MLP neurons of a small language model. Each row is named by its layer, matrix (up: input weights) and neuron, and shows model dimensions 32-159. Each number is 128 + 24 x the weight over its row's rms, rounded and kept within 0 to 255.
Before each neuron's rows, "fires after" lists the tokens most often just before its 100 highest values on Wikipedia text that the model never trained on.

fires after: " f", " m", " b", " M"
L9.up16 [154 146 142 142 139 110 154  88 129 171 123 146 134 117 165 104 130 135 172 111 119 103 107 130  99 153 131 104 141 175 124 180  84 110  85 106  89 146 180 122 131 132 143 163 124 102 127  86 138 133 131 132  89 111 139 141 122 155 132 109 101 154 111 126  96 120 162 159 115  97 140 177 144  88 104 143 152 131  91 144  98 121 118 125 162 156 137 110 179  75 164 106 145 138 113 103 114 154 161 112 112 135 132 118 133 143 119 154 110 156 119 119 150 152 181 139 114 147 124 124 148 139 139 103  87 158 158 129]

fires after: "for", " V", "if", " v", "ol"
L5.up325 [ 93  93 151  91  63 141 148 165 154 112  51 142 141 132 164 131 131  89 117 156 141 147 128 133 161 159 104 138 155 137  92 146 108 162  90 126 153 113 109 113 111 122 143 136 163 171  98 142 111 138 144 124 157 131  61 108 138 135 165 152 135 130 131 148 149 143 104 103  97 124 124 191 142 153 147  91 139 100 137 131 148 136 129 126 102 159 110  93 154 127 121  97  99 155 124 177 107 102 104 126 170 143 133 138 176 127 134 104 134 131 122 158 137 127 114 103 113 135 112 131 128  86 113 104 109 131 141 132]

fires after: " St", " st", " be", "w", " B"
L8.up343 [ 95 113 115 104 150 148 101 130 137  78 158  97 146 146 144 145 107 100 155 129 148 166 126 140  94 129 121  62 129 112  94 105 115 143 119 112 180 111 149 106 141 151 120 154 133 113 118 154 126 138 133  89 159  97 122 132 171 166 109 162 123 124 112 110 117 126 149 108 138 143 132 144 132 103 156 154 138 118 150 128  98 139 134 110 161 141  90  96 125 116 112 195 132 144 173 128 108 117  75 115 153 143 126 164 161 114  83  98  97  98 169 120 148 170 113 121 113 140  95 159 133 122 114 137 120 124 124 101]

fires after: " f", " F", " d", " of", " c", " m"
L10.up519 [118 117 140  98 126 137 137 138 105 175 144  97 190 163 122 128 110 148 108 106  82 144 140 112 115 166 139 135 120 143 105 135  88 105 116 106 116 131 134  83 125 154 132 103 123 137 138 102 131 118 117 109  97 123 163 158 150 156 135 129 135 142 141  77 150 131 145 127 120 115 136 107 147 105 113 134 123 126 134 172 101 180 111 149 162 134 141  98 142 102 140  94 122 114 127 105 115 146 110 115 158 144  74 175 156 159 179  82 144 161 125  88 169 151 146 133 179 113 131 106 131 172 140 148 129 144 122  80]

fires after: " T", " F", " V", " Ind", " P", " D"
L5.up267 [178 130 139 129 141 129 126 121 133 111 143 146 104 152 139 133 122 135 119 154 105 130 151 132 153 156 145 117 108 129 164 115 197  85 135 125 169 133 123  99 131 121  88 135 164 120 158 136 135 140  95 105 152 114 122 153 146 155 140 113 128 130 149 106 115 182 122 192 113 102 148 131 142 121 120 105 107 164 168 135 141  84 119 148  91 130 162 110 128 107 145 125 118 125 103 135  89 141 130  54 175 128 108 124 116 104 160 174 155 127 105 113 141 132 122  94 142 100 127 114 115 148 117 126 145 155 127 103]

fires after: " S", "S", " D"
L5.up46 [116 121 117 165 126 126 114 161 141  91 190 131 123 147 156 149 116 131 132 143 108 151 114 136 131 129 141 149 139  95 155 127 161 110 115 173 148 125  89 144 113 105 141 150 121 120 128 115 112 125 134 107 156 121 126 110 143 131 126 166 150 130 149 111 114 117  61 116 124 125 145 124  95 127  95 177  85 113 186 130 149 168 112 122 115 152 120 108 139 149 136 115 126 110  88 138 166 118 120 115 126 132 140 103 101 119  77 135 135  93 120 163 116 179 146  90 108 130 120 120 153  92 175 137 112  89 137 138]

fires after: " ", " ("
L2.up319 [127  70 145  90 123  86 168 131 152 146 153 135  86 105 124 164 132  96 141 118 118  97 100 140 116 146 140 119 120 136 146 120 131 110  60 149 118 173 124 140 122 149 137 118 161 118 125 125 115  94 105 164 109 133 122 119 147 179 163 161 120  87 120 105 101 150  90 126 118 127 126 158 114 146 151 164 131 157 137 146 126 145  89 126 103 160 131 103 119 149 153 137  82 128 124 113 155 147 144 120 173 146 144 122 168  92 140 175 164 178 158 159 119 134 152 140 165 141 132 116 133 127 143 136 129 122 128  64]

fires after: " ", " (", ".", "m", "′"
L5.up590 [124 115 141  76  88 125 134 157 137  78 113 157 128 106 142 152 109 166 139  89 111 123 100 162 127 134 107 130 114 146 117 163 120 109 105 114 151 169 125 113 132 121  81 152 108 118 141 168  77 154 144 138  76 106  87 140 109 120 125  98 150 127 127 137 125 159 117 107 133 118 142 169 153 149 141 117 134 144 134 122 129 114 125 155 174 111  87 139 125 144 170 119 123 106 144 135 141 103 133  64  91 147  98 124  76 105 129 100 131 155 163 136 160 116  98 147 116 139 163 106  85 127 131 123 148 108 138 130]

fires after: " p", " f", " P", " Re", " a", " F"
L10.up229 [132 103 116 119 131 129 123 103 137 116 121  90 131  94  95 157 124 134 128  94 140 146 105 142 135 130 140 112 109 116 116 111 144 155 113  92 159 135 125  96 137 128 109 126 104 138 171 127 151 135 122 138 139 150  94 138 154 113 124 144 132 145 141 119 169 178 120 110 128 128 133 169 166 117 138 131  80  97  99  49 108 148 157 163 108 163 125 119 103  96 104 164 157 118 143  96  97 137 123 118 163 110 130 110 128 107 103  88 121  97 126 151 133 144 131 113 164  90  55 113  79 137 109 130 153 136  93 104]

fires after: " to", " re", "ly", " dis", " ass", " was"
L9.up259 [126  80 133 113 152 109 118  92 101 108 152 169 142 104 133 157  96 139 159  95 117 136 124 143 110 131 168 141  83 145 148 124  92 131 100 129  99 117 147 111 132 114  99 158 162 146 145 147  82 113  94 188 162 135 111 150  90 113  96 130 116 140 116  97 136 166 147 140 136 106 155 115 146 120 131 177 136 158 121 134  96 137 129 118 150 129 143 133 136 150 154 121 152 148 127 113 177 105 113 169  84 142 148  97  92 176 141 114 114 100 141  92 150 134 122 139 167 129 114 138 114 194 143 103 119 107 142 130]

fires after: "r", " s", "oc", "e", " Fran"
L10.up378 [162 148  71 155 119 125  94 137 115 115 138 116 133  93 105 145 128  78 126 117 108 167 130 136 130 145 158 138 113 142 151 187 139 117 125 146 125 113 180 105 140 166 114 108  99 128  90 132 122 124 121 126 101 121 155  96  98 172 157 186 150 132 132 127 128 105 124 112 151 127 119 101 138 153 100  96 141 168  66 123 178 121 105 136  98  66 112 125  94  95 103 107 111 162 119 127 107 120 114 164 121 144 149 131 135 157 141 140 108 113 131 141 125 137 114  89 112 164 124 149 117 131 148 180  93 140 135 127]

fires after: " v", " Z", " K", " V", "s"
L5.up20 [ 84 147 156 119  78 171 110 142 110 143  96 162 100 123 131 183 157  84 157 102 114 131 117 145  93 139 131 145 141 108 159 107 119 140  80 173 117 138 170  98 143  68 158 165 159 117 106  99  92  92 147 161 143 154 154 130 114 134 136 110 150 111  92 133 128 134 123 176 117 122 135 166 145 175  91  99  95 152  95 138 119 144 176 128 113 142 139 105 143 130 114 121 111 116  74 130  80 119 121 120  97 125 171 128 159 142 118  97 115 122 132 121 176  96  81 119 142 140 124  99 137 142 133 102 132 131 157 127]

fires after: " re", " L", " n", " X", " N", " to"
L9.up721 [137 109 132 120 138 166 125 120 144 111 134 140  92  66 121 132 131 142 114 122  80 100 137 122 155 152 188 118  97  88 129 183 144 143  99 179 126 138 106 102 146 128 148 127 138 120 135 127 120  83 140 115 125 124 176 142 123 125 133 118 111 101 125 139 166 136 151  99 116 109 151 190 128 121 133 113  94 145 121 100 142 144 160  96 119 161 121 145 156 154 159 140 159  75 118 150 136 119 111 170  90 168 124 152 100 157 115  72 158 112 146 123 119 142 117 129 144 134 119 160 148 142 148 115 115 141 132 154]

fires after: " B", " F", " St", " S", " D"
L6.up651 [ 92 109 140 163 100  85 123 134 128  49 154 146 120 181 156 144 140 110 143 130 145 145 124 125 115 134 196 106 120 136 140 158 157 122  91  94 144 144 149  92 111 109 126 121  84  90 147 129 156 150 113  96 171 144 138 119 138 188 148 146 119 152 129  85 118 154 170  75 125 145 127 148 125 136 129 106  98 168 167 157 138 144 127 121 114 137 152 147 129 109 144 140 122 104 115 141  88 135 145  80 125 134  77 134 137 117 153  87 139 114 106 168 121 147 141 102  97 129  96 113 165  90 131 110  98 113 130 142]

fires after: " ", "\n", " the", " (", " well"
L6.up621 [ 94 112 153 137 122  77 152 133 108  80 152 169 116 157 152 129 179 132 136 130 101 125 129 159 121 104 146 109  92 140 111 160  78  94  66  82 121 158 158  97 150 131 124  72 131 119 149 142 110 144 154 126 140 114 132 139 139 146 148 125 127 109 138 158 127 159 136 105 132 141 128 153 158 129 158 128 145  98 117 125 107 107 125 168 143 164 109 100 113 135 119 102 105  90 153 137  97 176 165 115 127 146 129 101 121 115 142 164 121 110 138 145 141  97  78 133 102 152 102 142 143 120 176 135 139 140 122 149]

fires after: " W", " S", " f", " K", " F", "B"
L8.up388 [166 121 135 118 125 156 110 108 169 127 146 116  92 110  98 179 113 110 128 136  98 123 127 119 120 128 125 124  90 112 157 117 136 157  83 139 155 145 141 111 133 136 103 155 140  70 117 151  65 126 163 151 102 114 115  98 132 138 111 127 126 163 152 106 147 180 151 133 113 123 131 108  98 127 148 138  94 123 126 138  93 156 133 139 107 129 105 111 134  86 135 148 135 135 138 122 101 105 120 163 148  89 111 115 130 145 128 126 159 163 113 129 168 126 134  92 124 158 119 140 134 170 122 106 132 146  88 113]

fires after: " ", " un", " (", " in", "–"
L5.up313 [108 118 135 107  86 137 133 146 137 106 136 140 141  68 110 131  86 112 157 141 112  97 133 149 121 122 128 132  92 121 113 115 115 126  97 119 117 122 176 113 154 103 117 106 120 174 111 133 115 102 173 145  84 132 133 120  97 158 135 146 115 142 127 123 102 146  67 127 152 104  94 171 155 130 164 101 158 102 121  96 120 113 132 130 111 152 163 161 102 137 146 131 152 118 147 185 144 141 137 115 143 114  98 129 153 103 152 162 153 133 126 181 120  91 128 144 127 137 116 127 102 144 150 111 148 140 128 136]

fires after: " "
L2.up255 [138 121 132  72 141  84 126  74 145  95 183 173  42 131 131 147  80 148 113  82 131 141 123 161 133 145 125  95 122 107 119 107 154 123 104 150 139 162 129  95 137 146  99 140 146 155 124 155  98 117 119  91 102 172 110 110 150 164 104 102  94  83  57 138 136 106 158 121 129 139 132 125 125 153 105 161 101 146 139 123  85 103 142 154 128 152 130 127 168 101 166 135 121 138 133 118 121 110 127 101 132 125 124 120 141 109 148 180 124 134 137 143 142 140 164 149 125 126 119 128 145 142 126 108 122 124 158 128]

fires after: " ", ",", " b", " m", " ("
L7.up115 [136 138 135 107 111 135 126  75 196 148 101 115  98 136 118 132 122  85 100 135 114  95 104 128 106 119 127 145 112 111  95 107 108 132 112  99 156 103 134 153 163 119 117 135 118  99  95 115 129 143 125 138 161 140 142 148 150 170  57 126  94 172 105 156 125 129 157 125 108 124 159 120  84 103 166 104 124 159 121 149 118 145 159 114 145 123 122 165 115 119 132 125 130 126 109 118 113 119 135 135 110 139 153 126 166 137 201 131 146 158 154  90 140 138 112 141 141 179  86 143 137 126 141 113 152 160 116 140]

fires after: " ", " f", " sec", " la"
L2.up656 [154 169 109  96 115 108 104 130 127 149 141 156 113 124 129 165  86 119  87  91 121 105 185 132 116 123 147 111 126 100 195 144 127 148 113 138 114 152 139 142  89 150 123 154 100 129 154 162 101 133 117 123 113 144 109 128 153 139 117 127 103  74  87 145 143 119 100 110 177 149 112 127 123 147 156 150 129 140 115  84 149 137 113 196 112  73 152 149 140 134 149 115  80 153 121 134 165 125 107  99 135 117 123 132 127 105 163 158 145 140 124  96 128 136 127 139 149 125 138  93 134 136 130  95 125  92 114 180]

fires after: "-", " (", " ", "n", " \"", " l"
L6.up412 [150  96 118 139  97 121 117 140 166  95 139 149 153  91  92 161 109 146 170 119  98 134 154 163 151 128 164 143 117 120 108 159 138  63  95 131 110 127 133 121  97 174 125 144 164 100 104  90 167 104 134 128 122 127 132 120 155 156 122 138 141 147 130 127 125 131 103 100 142  80 108 177 123 143  98 136 126 136 154 124 174 138 137 128 130 166 162 105 102 170 145  69 115 123 145 153 136 115 145 117 106 114  90 129 160  98 122 108 163 174 130 139 132 105 115 113 106 126  87 124 188 137  90 171 111 127 128 151]

fires after: " b", " d", " ", " m", "c", "r"
L5.up664 [137 124 119 111 124 115 193 125 103 126 148 129 130 101 145 147 111 122 127  97 111 108 155  73 152 135 119 117 125 139  86 127  99 143  81 130 174 150 165 151 120  97 126 171 104  98 124 139 114 144 159  78 119 123 128 143 150 151 140  91 164 169 114 164 117 122 126 129 148 152 123 110  60  87 122  94 117 138 137  98 159 127 122  69 132 139 113 147 111 112 137 132 175 123 107 103 115 119 123 152  90 175 127 157 106 179 170 142 103 126 106  88 108 131 121 160 112 129 128 127 102 140 101 155 170 158 109 109]